config = dict(
    n_layer=14,
    d_model=224,
    d_mlp=896,
    vocab_size=8192,
    norm='layernorm',
    bias='all',
    tie_embeddings=True,
    init_std_o=0.0428,
    init_std_up=0.0428,
    weight_decay=0.01,
    decay_fraction=0.801,
    steps=5215,
)
MLP neurons of a small language model. Each row is named by its layer, matrix (up: input weights; down: output weights) and neuron, and shows model dimensions 128-223. Each number is 500 + 40 x the weight over its row's rms, rounded and kept within 0 to 999. Numbers have three digits each.
After each neuron's rows, "fires after" lists the tokens most often just before its 100 highest values on Wikipedia text that the model never trained on. A number after a token or word is its count.

L4.up236:490501462480521410478482497504482505432517544521537529533569559532513543500493541465508482551486449566496529492497543445502504445495559505574552415518478469470498533562460510457472497533470520528425466471508493451511527512487565546510473483496569475511555482389462447474515577532469435468
L4.down236:524483462516509423496481478484552512439452552488609451482530494484536472475476490522491554565530470594556495434510557576504593519526459500497510485526497458488505511529477474509491533508423499497466495501482507557488502460432491476436457577499508526512490491499447532413477535481474460495
fires after: "," 23, "." 13, "-" 12, " (" 5, " |" 4

L4.up245:509571549441453498486464487508489438520606503494484458534514434523444554474510537450514528528511427535516533487377482492438537468495508548523554460490507480495543548428450500462517520459520525478572492492457494514580610515516520517522466527441511488502539529518530458531468464598501429534
L4.down245:523507447500472442524563562482510486477490497435515512469513506516484468591498545503540500593500489466501488512470423493494509529476511502553463460473432369468584480532523518492509554560503488457469569537530481489477526489456492518553508482481549547437478463471525546512461559501479457538
fires after: " in" 24, "0" 12, " In" 8, "3" 7, "ic" 6, "ly" 5

L3.up391:463537519433488554523477490476571524537460557441541433530459473503414419465499560476537500496553526507507444504451454525481443511425498555516485539478569472480518553463517432496548541446542528473498546496522481464486519480514511510554477505452559508498573422558541606524486418534500535550
L3.down391:424445526539501563547504510462507532489435435492459567480449487437511483520476525490475552481512481461566524443496492530489479465479527508450498527463491520453509475522512495435505536544532483421492454455557525458555536478450507560472483539449474521485485549516491476518594496557520467479
fires after: "," 40, "0" 23, ":" 5, "s" 5, " for" 4

L4.up663:541438535451460520461475485517445518499382556469546478420503469520477572436549468542485547473461479456485494501565493480493459477537474499468471519549567472460423501515533509527538480536461505486504515454441456531487549541518558500495504515490485511478453510518549530467446574455467564492
L4.down663:495539483506459522449499473573579427504402498535480456465560547496579457509409473510463540570584573485563542523465434502447480537483557530513438497526477504521505426391488499553538514561538501464516518503483510533484556527475451545487462507442480434456446457449526454435544437504516527496
fires after: "-" 13, "8" 11, "7" 11, " " 10, "9" 10, " ISBN" 8

L3.up786:467439552517546448414564504567427481459532542488497499530464426497518441484511543452515512510521428474511507569488505518544481507455445511423453534510447511525489499464443513453490415520451528524482542561585483554497489520507540480428485497553477462445482550484508510419468495536461541484
L3.down786:563481459411548464475543571514484513456410503473473494573428491472531545518541572530425473528492495490513454448525536428496510501430522501515465526517448479537519436525492471479524517485501472511485513492520455463609468503527502506496501407553469480527559547551536438526500424470547495533
fires after: " was" 29, " is" 15, " be" 6, "cu" 5

L10.up551:526528561566511440449461534565469513480431493580527536470524473545438422512543466511534486526455519424516497499492520471522471543419471509471533444549470518534518494447569491503522543469469487529442548484465516513513545506528440467478509479535569572486477492496490559506470597500473449480
L10.down551:484486513464556548520500613496482511517425511461528469453522446504448456500533530506446491436491446544469494433559559529557459483530439530523487546519499559506557527473504540491501493486496457521482482536508485454486452543467493587465566491508464563471535519464450389500525494566483523530
fires after: " " 52, "\n" 13, " +" 8, "1" 7, "-" 4

L7.up398:541507470401495518508510500488515532520488524436483527468580440443488499455492539481527550498503589439544496485515528466576434497475409397482535496525526513555466535541456548469527539487602447478495474478587458475463480478539480590559495499574484529402457477565532515522518471549428506529
L7.down398:527582472544553546420505434445475498467387449546566490498425505502539552523520520516461417511490451555520580513431487504451520505471478492492538516537495518453486468528571490448454523496443482506438505542478476434521512440479501479468480510499512544516499476493555491504495459436556501452
fires after: " " 36, " (" 8, " |" 7, " character" 6

L2.up676:594490482464501526524493482522564453536478508537498434474558483473507563466514412522540495536544508523503481465518508512491439491555576466556466476506501438558528535457521461476512528513483491501510544479525518507508393453510496499451521505533541575398407419417540494482469533473479555516
L2.down676:518547584529557442483512518558513482533487553555464506521460439561445534534509553444515519471516493533519546495477461453477517471463515418475554518495475522489546499461453499479538517515495521489517526498440563486464515574560521468574513439516489517407537550503480486504440461468473456458
fires after: " " 34, " de" 12, " con" 9, " O" 6, " f" 5, " Con" 4

L4.up434:484478435464520466509518519564527523498558492574470554441477468435465510398511557520524551520489490512521432556487498559409492489463499505473452497436488485529520503400535510492459488534510478476549487570501460459475480423497521475557554509581462574458525480468482489536504496539475538519
L4.down434:509495452524503501477487488442542459540475531486484508537456537491453505463456465424516438458514580545569516451501493531513506544465504526473582520518520536441533510501522547467488506547531467542457479497427503440469486508458533449461550514482467523517490483437481530558569531455487553536
fires after: " " 34, " (" 7, "up" 6, "°" 4

L2.up357:466505524504355505508458464434482460532566532481472498509539551522484463523511517527587503510459510497489444516477462463583481409552513452493506476456488516504564587510484454501410525543573537564441451516531516467550517502522442498494536490554495516508512505471454578542494539437468538483
L2.down357:575496546507507565505503490493512503447452520484547493531486487432508562516571514508507502549458525491485511478446534519501477534519491492486530482423477509583551500481502486537461507528459436552522487520509428506495505515534415499527457568478521496462524567501397572495504410541467490536
fires after: " " 36, " de" 8, " Re" 7, " E" 6, " re" 6, "we" 5

L6.up159:538437510480424487511566574457464439443524552529507474450546515497490523530493423506538519470473498531477420498552504469548536519559413463511424539512506471472490495456519457484511391510511475480553509455477429494467544507494553510460513540538459503483526497469482525518503516515426517525
L6.down159:464500467486540516496475522450522579517513545498460489543407490428483516512469529575494555574526430488581504422440516530476565518532500484499526498459501515508503527554446556491429461537527440452430505478493472507504424457481474423509489495469563473480486495469537493552540513513514555497
fires after: "2" 13, "5" 11, "3" 10, "0" 10, "1" 9, "4" 7

L7.up676:475476490505483557502466490561536495480495506448494487486439439546469520475510420452520531510509516516509503472465524441516466522503475484584502613528451493521612556598491543507592440518494480497494550531516489545573502516533476480557473439448449403478385515493536518544564499410594522448
L7.down676:552498505509446541485464523462447563505509483439483489471533463534488550577512523546506538501563530401485520504514408373488505541488464525564454520481460466489482501539508456461492549491458531534489554540493426560527537553462498557554431504544482444526484451440551525475534499508482534558
fires after: "\n" 22, " the" 20, " In" 6, " On" 5, " in" 5

L3.up387:457496451484487453459470504420465450441445484527490477552541444487552520477507566430572500515492469526459525516497509461587515530507459485509461499501462486512484508470451491526432460544483486527570464518510455481482585515563558457534535528520428510505515490553522518535433483506488490528
L3.down387:509464500473537522519511539522502501491463475490530558505497501519508506481601482565503540465529507441576421601456576501426474450546499452464455462465541430474494532518481482512531476540507495460470441508473487494536482484489550543489406514572537585458413534462548572481485543463560473511
fires after: "\n" 76, " (" 7, "." 6

L4.up710:531572588521512525505480540461519521508523497407480512535521481484532542456528545550556455498460457461454459451503476525476533527575507515473431526434493532506495508617492473517517476556552497514447514505517500508508498466445499487482484510456467486516502505506445562468552461454455447479
L4.down710:478550455480520511513506444427530457537576531507484494486521553531472532413427484438512447471446472504535472514487476535570452517486401473508519480521503549431487489467506567488559500481490511536525545479498487556452508563530485542570447444501586486462516522471537480510444494473427591519
fires after: "." 37, " and" 8, " b" 5, "min" 4

L7.up65:523505553504516482529510439460433572528463489480557426576504529485408499480463469442559506497543448529496476465481486496562512485429440461484513445561559464453552563369451544508495571559508414472449566521443471477548515472563461520488533550471467452492499437463455491509514564526509524530
L7.down65:615501487469450503490501503500506446498518489520551494445500499494523507425547469512490482456449522478532551457487488526585620528471459474467504541510556514493447476507563456444497532512493528478470499517470388521504504489448449439535456502559499435558461586468532513481545502475472509456
fires after: "\n" 17, "9" 17, " a" 6, " at" 5, "8" 5, " =" 5

L3.up749:500480554478501517541514451491498505485564550498555433538456515541574536459538488449530485510502539519490452415457498470532463560604558538481484483499443486525463550507597503468557447553451553511467459549527436575443552470505493460484507429461472470454459435509489481543459492505430458438
L3.down749:562458512526442476505501578486486473534434504516545571493467522603551499539556507498563496450463509456530515481474481544536478550477498494500466444547542429489489506540495492574401530479543514531488538429455531482540458469475520550489442506535537552525459597539432489536506490485472478508
fires after: "0" 31, " the" 16, "T" 8, "H" 4, "S" 4

L3.up476:497459515473458502455478499415559501450522508561413499501506463478522469526550501441590463485494552517478502545486476483468608499460539415478468439475548495477456473515462490520511522507534562513557476516506449460539576501569458461468502584443519517490464475502454517520476517542472493501
L3.down476:416506490503440510500438498563480479539493507514512606478478530500460501501514523505477599507451526525537484540510469427528461475478529458538523481409460532492385563459458438453461531480505537431505479485530469517519524491536449540473471551551505553485504495540480516487503551544487543527
fires after: "\n" 62, "1" 6

L7.up345:439532495493482493506559544490558485476499509571526508517613614496515478446507478521527570518458449559463489529517459520487489487452495516565513491479462473463488440544505463490509417486483511452500468512488518474549498489504443575490493423536513437478495494581429486524465449501487557579
L7.down345:455538475471518534536539508473529439473532527488540582531547497522513504500500517482555563479541574461490474492538465543542477459539472523464478427501514570549552507490428511532503499498456503519499524475435441542479534461406485580529508485467495619476484446554498426461473413511503470555
fires after: "s" 41, " S" 22

L3.up458:497479529583501513437502493441553467477497437563497457476475447444517495461550538518522513484505543498445480530497528471505527532517473506533529554486504589460489558465487464525479476464540495550517517509454441472528512465487484503453471521414505448581508501447466576504528520504485467446
L3.down458:476474581505466531517541533509516422534565493459424539506520508544566539445443470446542469477586529463535526499471517529489474516436519459504494438486428526445516483485526526488423453474518487532477512499505574534444513432482540458524424417550479486443476401559523519428447552491483506504
fires after: "." 29, " (" 21, " \"" 9, "-" 7, "N" 5, " Short" 4

L3.up343:488508439488509545538484537500506445441475549433439525468478435524418495483540542476532519529484473464559432534451481420528444448488537501581568498444478495472494493499568453402530577496560497502558498461477472568554527571466438549460494489465573531504516473535505518530472469503510509490
L3.down343:588515496488442475496428484435578459542449506500469489501416500437429477516507501444464443521512534459531508455493465520496544449484527477454577498541532497506446474447497438484614409547494478436479537499452537488487504504500487476443556539418552514501480546534508507516539461448506527465
fires after: "0" 80, " that" 4

L2.up444:563515478485465525569487499545500549493482519505556436394454533544498539487454449508521493525513509487494466492475504486533464500515478476476455478454537487472488582544532466584503474489513474535484459497537472481545491474478534544574498526496522561526501507441519533517469513503488503542
L2.down444:516537514488496537559410453590527453586403563504459486470547606526507537497457602493499487527521530442503473511480431479488499466541514496432556411541485489482483526478578516528513502493502450524450549457564605524489515530531499538543468448482459512497495503406506464462530482441436497585
fires after: " " 78, " f" 6, "-" 5, "Personal" 5

L2.up223:535507473488492518426436526458491471535484541497526439497482509514445557488571517479511493495488518473467591627560498463525477566474539469460460470484520479479491568507491525521512525528495533514472487530477547475474518457465525526475558530422411455489459552514510489554468536495497490464
L2.down223:509523518496558474499581540504586468540549459478488559470515474526532519516462470486531536526486526487545492468556519485557596546522528533543464443523488500450465464475499496549484554490490507433443443507622524478504476577471447563514427428559487524514490471540486426507514489424566491586
fires after: " " 32, " in" 8, " \"" 5, " was" 5

L4.up634:551573567515517478503484547556432470543550530444582457501511476444490497501500529531561555505459497506489485446495522481559486500559564481519494453423527425487430393561494481493496555465515457477520493515520528491429520477467512558489507513508547508422503457498516414525506487495485560549
L4.down634:591464533476547532518553424446468571568585473520486569464570481488498552470503511450424523447435502456511446448485447487455431518543484528544512494461453555506501472508479477518448488511471503490484547508472558428456495447417451430532541465474559502564503554478536474550498475406543469538
fires after: "'" 16, " Em" 11, " Dor" 9, "ur" 6, "Grave" 4, "w" 4

L4.up614:514526506455479554463554544492493589536479487478404586562566532482568550549519455552511518474514468533486454528482461571419526525446478508509534551482486488440516508514513436468492505502498535509530565482539500474483547481493487520430476400439464479432541486463497537531503456469525521517
L4.down614:513544574460448534544543464542539452522504531458549512479471499449487550557489480504488512539531510548522423440537546510469464474554502511492489500506482498556472518443490462458531507512546473518475469593539534488478459609557510460458519506539582460559476476571526454407503556469439501550
fires after: "9" 25, "8" 13, " Gu" 6, "no" 6, "s" 5

L3.up773:479435551402491416470520557498501448479554483529526432482441508591527538537504497520588440446502540441492458446555424536511441546506521473546532479505439526502532510561548460454502594511490460479585535472501499579598482518511421497511519471473562499424478482460513528475546446520535534530
L3.down773:491494551508517492523481425491491521459506536554576546500539478465510571512427481489452458581502451433517509520451480480470459535505500488504467517465479499503442549531461502525541519413526442465410469530425493451509505486454549480529457509547529442556479558530488546509529469493376503558
fires after: " " 42, " his" 12, " the" 8, "0" 5, " her" 5, "s" 4

L3.up72:500480485475485457490406549395511516456511454501510489416466449537457494452571533578563544499477524507374518491447473514488534542565479500452478494471530492393513478478441440493496493479556506501505481464459529560489469418539525478591555587439511511550514496509465576518490507435550439504
L3.down72:499510474447578520488568504566503491512431496507500445454466467483586453520505464511552474466594506504574559476502504525516480473515510523482516519594468505485517544471507463501478539546460471454536479541520488507503427536507396439440452465488480565494456513458410400456473496547473521499
fires after: "," 57, "." 17

L2.up418:546454529492486551569534525514507464468526504436500449580534507508444447420516575495463493506523507515507501503489484527583458530488518494479460579501476493495503506521477443457590461495496488506483570460465594462515563511528436500487556608495470519505518495428440488530522530550503465508
L2.down418:477598498406513519491411564466494494518553552554495541484473483477536533478458455548498608476492477503520514473543507511511420432535515483481413444527505481504472515455512446565439477491548495509523490468497420471477526459373508555512492515438543443539527509518515529543509546534453519528
fires after: " W" 16, " Ph" 14, " N" 10, " C" 8, " Bo" 6

L2.up202:481529518465531472535561395426493475479436516539497424466533485537492484611527546543516501517497485520491579521585557531391451473560503482477484509532524456562554485497528496508451480503454464446531523505423475474536413529508505498514405418592493466525426470467574538491470531521478490464
L2.down202:514505420462421494520515516505557465436503513426526542453531550539508466477477517552527456517498528472500512498484474486510493530464549419508396496481578440470612462461487470482508467467435541540494513526558441563493501534484511482531546465454420418454484538428469496510524572453514514522
fires after: " re" 32, " de" 9, " un" 5, " con" 4, " Inter" 4

L4.up244:504578474459461424495553528513470511527523486507484497449537512448549491503497512521548506522491476564619506492495527544533456540469460495555465501565439529508546477453452458470515523562530498477475499438516488384452512502465584571560467436485543500537514503483535482476504503493527487533
L4.down244:533508494508470490544503526507441531467506499435481547431518553514546437459527574470493523523460493453500493481418422463482581497485470488542431512529519462477487460469526529457543531562483559505515460492519547448503582544434522448522460502492478488467565498517520478441553474565454494544
fires after: "." 36, "," 35, "li" 5, "3" 5, " do" 4

L3.up320:459474503451518466481505458473556483503492517469589564454601427512508518469482503530472475419535513579471541488511498428509440441517474470509511498480471527542501514510565449550458443513465522594544464535541491521448513496537482531552509501441529478484410527441460509489614519494543490574
L3.down320:548567480455587485572463483484511612488508546509553465441478488483462543515511508511527536517480531499478482527558460486511493562593480483519473505446541515580466486500502469457494481441438388493494499507400559531487491557528448457497474463514540546511498511425512529507435484466512458522
fires after: " " 51, " (" 7, " the" 6

L3.up771:528540550504585538474494481450513532462488477488502457476465494431482536472527438411437508503474502544473553527445433493428514431536515529459566578419468541520490481519461568524542501492499531515508541456554422529475586530384515437476481531518533562478460527525523524436471588434555491458
L3.down771:557514611474473428475477501508457500502445555554517579499523534539507492556550500620520478504484519476494488529489500442535473508573489449548555554534547489467493530526517454554514478408496484469478498471469584516513441456525553551433465502486441503503506520468521494526537543493419552428
fires after: " one" 17, " of" 16, "-" 11, " Preced" 4, " Succeed" 4

L2.up857:528495535504524517518494535490542550485476587520507526562479545490472533479451510503510528440474586487475472444471505515489458479490441579439426550493528451485445483575450504523562505486557503501532510563441440464535441570522419468501577584475511529486508452478537548510510522461513462528
L2.down857:513550455470511479487515482476465487456434400488544504442556518471531556480443478470517513495562463508582510564570499485433478533464549511534460483570520530470439448539459523488581500497497474537501465451502461544462401453488433432556506528485381498498505511483492537482450526579543457514
fires after: " W" 18, " M" 9, " A" 8, " T" 7, " N" 5, " Po" 5

L2.up270:519533520487455593576501482518463556482461501537542522412510508573481508544511609503585500511492422536507484489431430516459495416449493468488509488571482497502465527460440512488400488458483440561462438484517447531536548472505580507470514525443436529503503546537480507501513506492480547515
L2.down270:480526552490378538502529597473469497449520479513551451506480464529428499463478494416491498487528554455526479484552518533508494532457501529579507494472385497448484459491470478530493465447487554462550492471478581451541478508515515541574472530421463483506467448409454508585527566494521526482
fires after: "-" 27, " un" 13, " \"" 8, " (" 7

L10.up757:480458536443520510441459456446527491482484503493497540566513447521494590516553498457514514477621532536492529522498461477500485524557500412465537498483434486536540557496444529404506478527493458579478532529486491533469549459557542531530465507501535474537460583508532511474480522458561440443
L10.down757:487485532448466564507529502550456580453459513470450425519508464433527541472505525492519518548517506475543489478511514533473580478474438515530525501564485508461483483505415448426481544469510445398488523572495470521499442494478428518512564483438523546479508506524385492537534454569506492514
fires after: " " 55, "-" 5, "\n" 5

L6.up242:501553495452519506504508547541564537449462570495521514530488552528518489444552538541475436529501504556436517462418449490516584476424520519462498496446525508482519459513505490488552528501551606480470462429480490468603525432446444526477503533448522499487469485507523452521449458545524507516
L6.down242:489466511546500482541521479485567472496491433488520432520531578551512508545574490467562495487504551451431504527537443477482460546483517420522506552478525602499494471510481542444512518463522526545500485508472520527505483428519493533491554362590537539484501528498463510528462463516492512564
fires after: "s" 34, "is" 8, " L" 7, " " 6, " S" 5, "S" 4

L6.up744:486473479484502552498498470431583430574535476466546572396525430510509454497526514519534521497441488496471522489505542435498477448461548589506490541532520514503462565504408505545493492530435494589522484493512504527536515398497468532439417564361507550556432542494501533495527492537520539422
L6.down744:573523549509479452581437497476589529481521496531510517499541492524527512504515491497532468523531504367499425447424483434443480504404485575482504458519466598481506544505476513485499534520546451474547465464552550527557458585472476497471538498515493486598466480454489503484449579451492445581
fires after: "-" 23, "s" 17, "w" 7, " re" 6, " (" 5

L11.up768:496442540467503417487498548465543524488487480479487518607513468514446471441454527483453467372538562500524466458472518459467495502538470465462478565515410477558563552474521465455495506532478501462524490523541540589531531503506482443507520477459485400485493523455554447502527444463493493475
L11.down768:447470494501549530486529544523470521456515394494416520481561505515502516525403572569486496459539609510510535552510428530503434445559494494537510526525469546503482493499556485467510435522589466554513492501497491461506568555536480444550485476497545461454530504515546429507600498485483603501
fires after: " " 36, "2" 9, "3" 7, "6" 6, "4" 5, "1" 4

L3.up217:444507474523547436496525558538477529429470490449523476565622555493520506489472500550520463458541520509564496484507526482511445503497508581514493473557478471475520502415502484421528504459464523533512460544541556506533488481460552547511458480485519494536513451526557530423493560552505534495
L3.down217:489528508528497450536523495469444536420436578483523534509555516550475524543506520475445492493549500504500528513554510540433520509504519467557507477432463531538574561462443480514443505484474511577533512472454506527558480499497571486401482497501466498459479569532566494469442492477534492499
fires after: "s" 14, " Ph" 13, "M" 9, "S" 8, " S" 7, "P" 6

L3.up313:462540467491455561484470497455512513549497502516514501555538541541538504515525504529487496524506516550546446498487540501438461522539503589485418423531547451609547520466506545503523533503474510544524452559511547528480475503539500493536504464524519476468463467451542521433404513491445448495
L3.down313:464470526554471487539516478499548520523499448475601470487486553441468527572535503578491472519495472461439424522482479527521516522454509503505576497542453537519488438533525482442529461540444512483480530487457489445524549472505507489458450492482521531496488430524493478487458505465527474489
fires after: " (" 30, " de" 9, " in" 8, " For" 5, " In" 5, "\n" 4

L4.up559:487497470502511473505494406457573521559438496510467510433505491567546482407468509525486580477459436545487404496469480560522539507547504535519521458455490547494450450491492470536526540494520523496475461510465498510518525476571443526530481532487544496525426495606497467453503482542493478476
L4.down559:444413458421483553596379507498535507491488553521545491551470469555530521547507462466552518550443465450511503525445486495490552510458542430522474504439519461487508475525483431499464545524490524528453537521456478448472522504530475507496495407484433486510465544514447459574499497447446495444
fires after: "D" 15, " D" 13, " m" 10, "B" 8, " G" 7, " En" 5

L3.up227:481484568560503551497510533486548518533353467481550510450564543494562438495571552558515532498548495496514488500497514457502506506493474464516490551481486437479512530428482444528528587461427576517527428505398521529531501530568529505536514472561413443554406471563466569463534544515402544494
L3.down227:453458481491510512488475557466515557403497490519521543489499517498513500505473518473454458538546481544376495477499523542516443489495430449502503425524529511484523530483458604477479526493479450545476468471504566526534435491517562529434468505482537528547486550503521498548489548407545517501
fires after: "s" 34, "S" 6, " S" 6, "g" 4

L2.up422:551546446443479405535450491522479478518487545469485416512437522543442478545527461499569479551496463519447475481516528564512525486491527487465488496540578531513479542537487561442418519475511501507446437518518502523655498534500518477481508481489505546531519412460530548527459542440542508510
L2.down422:478520503547460491547476560496486454542433514547475527533414552507506443528449456516521497530523481508521524484577530485489497476491508491521503475488562540497478435465518447492406509433480514535461491449540448538547565462489506528578492551456520491519451460517540507585487576464508593496
fires after: " dis" 17, " re" 10, " En" 9, " Con" 7, " Dis" 7, " de" 7

L3.up54:530571466483509504610489530538434458498453525484531431526493544479448610541518508483594587518498475526492504478505485567537506471579493455485485560535498491473449481545498483510448459465561483446487568493464475533525470498474463510541500498520535466469530487471606498530526550437544441452
L3.down54:550533434514450475561480441498522523556507508472470473485494454470533547552503434538459447522443509507548536460539448495511622465532554497527483530506446539513479495519541410581457423464516532560554511508435465474446507444603403505555491449532414538454500507452455467522514463478452592594
fires after: " re" 30, " Re" 12, " con" 8, "Re" 5, " Con" 5, " co" 5

L2.up81:465497579509434438534510449458523528463491482506499501504537439455523609486476485466469474498507464545538489561499472439501493456481496510544510483512471579501450538518472502522479508496517479490514425559449426572479541565541594491500454515458475512516510502543527469578487483473503488451
L2.down81:499460530497501528530541458479475545557450487517441531470456499452472498503456524487525444501486502540516511491524529442485510559464586436530443478539499546521478521495473551518444462516411487506512528478511532463496436443453522511516412491501461528568507447479477503443444472470545573514
fires after: " (" 23, " \"" 18, " " 17, "-" 12, " un" 5, "(" 4

L10.up312:414562527476535527438507580601508520479472534553485454487547465524389464534479471508513434526507507473534496499528506525456527498500482480554523534509546461499553523466591462549488431565510480487460494511509519499476553516517467486524477434497568503547543436429528546518445534494480534491
L10.down312:521458512398540513428576506483493447518425478475471518457527424514465517523495455540465453521494580540466521401519521450508506485537515513516472423517554532466445538444540547494467516483432500505480544536480506516576471507506425415567535537572461545438575534490517490519494484499528442570
fires after: " " 35, "2" 21, "1" 15, "3" 7, "." 4, "6" 4

L2.up498:503518476384490567494467480492507555458557490525504521572515506615550493443525538539521519534498519472543442435570505539534431478508467541470467482490469415453472457578442514454573477551534449471518485536461501520537573515489498528571519468467524432552484454511459464563522578506469468534
L2.down498:494518463539555479523502494482432504539482497544499455530438579507505545541547449548530459507531508539423509551501501462453457459560535478525476454512464499533448510563542422539455439502471559466487499467535489537501464459442472491564549489505538537485555567515498481475443453441520472535
fires after: " C" 18, " F" 16, " S" 12, "M" 5, "S" 5

L3.up127:469487512527470450466552570469478485479459541430489508477480437553498475475534473439488460528451510523473541465502486487535497557573538432465471464518466496517504572521499482543481425510486503560552528563506501527431570444547482499524466578550436460498533477473566497515468488542548432486
L3.down127:501460434471584461513437539543498522539512461475545554491506546506520516490550499510569531491512452493486455487602505472484436506556496502445444472477528456568526504525521496493491494445459453432452450515462493506446567543487500520481465494426563565543558536536538439486574563392526473538
fires after: "'" 44, " " 24, "0" 10, " in" 5, "," 4, "\n" 4

L4.up742:505468479493468500449532505452503506512541480537447464553585484470501515463545450529450533486498557527522471467507515498518431382468540484438504498535513444519522519467492502509528481542473534587420455603561481506521510471493495467515525522496495460502415476451527504598475504542507402540
L4.down742:485491553472529493567501521559508442470441492493571511469442425478462410610522554608481460479477491464498492541494491528474471490495515516521526548478549473497577436528505507476440561389442514456485601457441594479477449487505532520513519499505539478503542556555511489459467434605566526488
fires after: " " 58, " in" 8, " on" 6

L7.up712:459516491507540508472455536496470492464561549484524470526522526437491477463557536533395522451440534523503509430519441449507426465435489482447546468528542470445503535455483544573452494514471467535473483477477453496474538476514403450483516571501553483546461495487607525528496553504491525522
L7.down712:429565510535549515454567475517461471521463544397488466481483499535513532517494515464510534496462493560451479465522428527507453495462515462477507582523554416505464400501506445467615483482450452578545460528449434507482484501497546473448485540492520529516499575517486554505541501537537529542
fires after: " " 32, " T" 7, " H" 6, "T" 4, "g" 4, "w" 4

L2.up814:418499536479495445504466538442464522441481476432483460477481548511515512510517457583540517438553594466510503515541483523533527548612420509474528482495473530511522505465466492470467478534461487506513475555512487487521506497567493511566451491546488540490462500521449473470560540455551489492
L2.down814:515541583488484577493419479498492589477448432534497526525538429539459514506455449536502471531541511495473508528407482476452487465519501446533526459512466476415468517575579464473451428527542538511487482438500490540478515493481518510472497523475469484448540486588525472519457436504462479563
fires after: " re" 26, "S" 14, " " 8, " W" 5, "B" 5, "Li" 5

L3.up380:477514541559568486489484493424504508572542529475465487515449533497451510461503478541519504481620496513477451489590496495473572472444531570524501515459556505586536565482521540486509558513495532476535460470482455367563497550541502472499511577551480499508505432465489468524468514448475499507
L3.down380:454498448407527434455523489492551461479522492480476493584532454497524458383475439470502586535498491535485508541488500476562524525586446482569536438540546491475594499539430478508475499492531443508498447513489530444455548438495570539548530532508566482485492444522528521485521500514512424493
fires after: " =" 27, "\n" 24, " con" 7, ")" 6, "s" 5

L6.up377:466533490504499458471540459512502556483507492545515438605428484560510426473552492566457496451543487544465497487446478478482497469439491528470452511473571563495501494499478465436495534442466543477525464516585447562548539516464456510466527479512478441406546463494476452510524452479489510493
L6.down377:565509525466474488562469566471507503507459529519491472469448483433444539475519450462483552532599475542424476533468551469529482559511519442441533485541460509468558549470452539435527482503482496509537493483496561546514500479502552473519479504487529500470472557504452499545531467467492439463
fires after: " was" 29, " is" 9, "s" 6, " are" 6, " were" 6, " " 5

L2.up618:489485474443458422469525510470528490497434437505528525568434490446481525501576474480475474438467468543548471530542433533463514550479522531460535482477490530504487449520482472444532528468486588529537536568534505577479488471503535550438478468506483492570441534487514471550454571505566543469
L2.down618:470478595466499505458505514553491438477530464518507567539422517516541486461536466535464494435507490603552499469510518433530605517518530469560487487566492479485464473555439505496503513549535495472432510424546551535492404501501556521398531447513570466548483463532539414445459409475524497498
fires after: " " 39, "-" 13, " (" 13, " \"" 11, " pre" 4, " un" 4

L10.up321:493558489518519505526607502529497451519497551505502488531493497625446472496467444444509474569457523502537404488503578523508510429464443465539465491501505478489510557482510438526486460530534516507553446488501490498458573517499501532562519399541495546466497477452479445558475489504498522496
L10.down321:564477485571522486512526519435514452556450538490450482490525517444497539518509503482488447507516491465552521455483575581465489405523519497477491446449454477517530500506413557482508491526460555487460471515475419452445525513478489540468496498474475524526501464490547495477446485436545602472
fires after: " " 46, "1" 14, "," 8, "2" 5, "6" 5

L2.up412:440466482464520454481453430460436473536498458434493503447490573565504508456478565485450540503511473558471541454514581487614550511437539456506515495522519584514463497498478451519503512540538533514510499550493482495510490491561490409503518518461531502463494466517485476499509512494620534531
L2.down412:470536512435501535547560536528535450487482457564515428546530494429501508487506474500556510556544494429539459503464475495498506461440402416522548496534489541426514562476595445483491523446486466472536461473526543443524453454455586485477513463513433483495482595523510546509469512436494513545
fires after: " St" 34, " Sc" 5, "B" 4, " D" 4, "V" 4

L3.up561:505509462472527472515438489455553477554544568466470496536446460500464453504494552487547533457495422541524483463453460527545505453457504473539492502549549524435494493456525586437445592535480448493478515496518506514499491514498525537498463501442492530454519458461523531570495497578484535555
L3.down561:546431516529444447396482509515537482534570519517541503524495494497525504583560488558523469469529421494490482504427498476481473524467520507460415482499506465544527457472538503449555500515500485518551443558473431566472544498541470481483445523522482489500551552464580481513461458511526540485
fires after: "0" 38, " Le" 7, "li" 6, " de" 5, " Li" 5, " her" 5

L6.up10:522409462462477423442451464450495522490601530479613502492457431478458475437522517506545545479522447482466503529444430456536522515520560483488426507452475567542530496547605472519486476456421521573474519554511487471551545507516499543564531560492512536540492526525501519505496526451536502457
L6.down10:530496525439565461490489474547513536508587563433466536482504454432434506550505551493475456502490499514529530521543537499541487471483486495504456533558480523472501504428536572440488483502502434475466435473479511536427520502518464521494444485459441442531541524455464484537467482550522545482
fires after: " " 55, "-" 8, " the" 7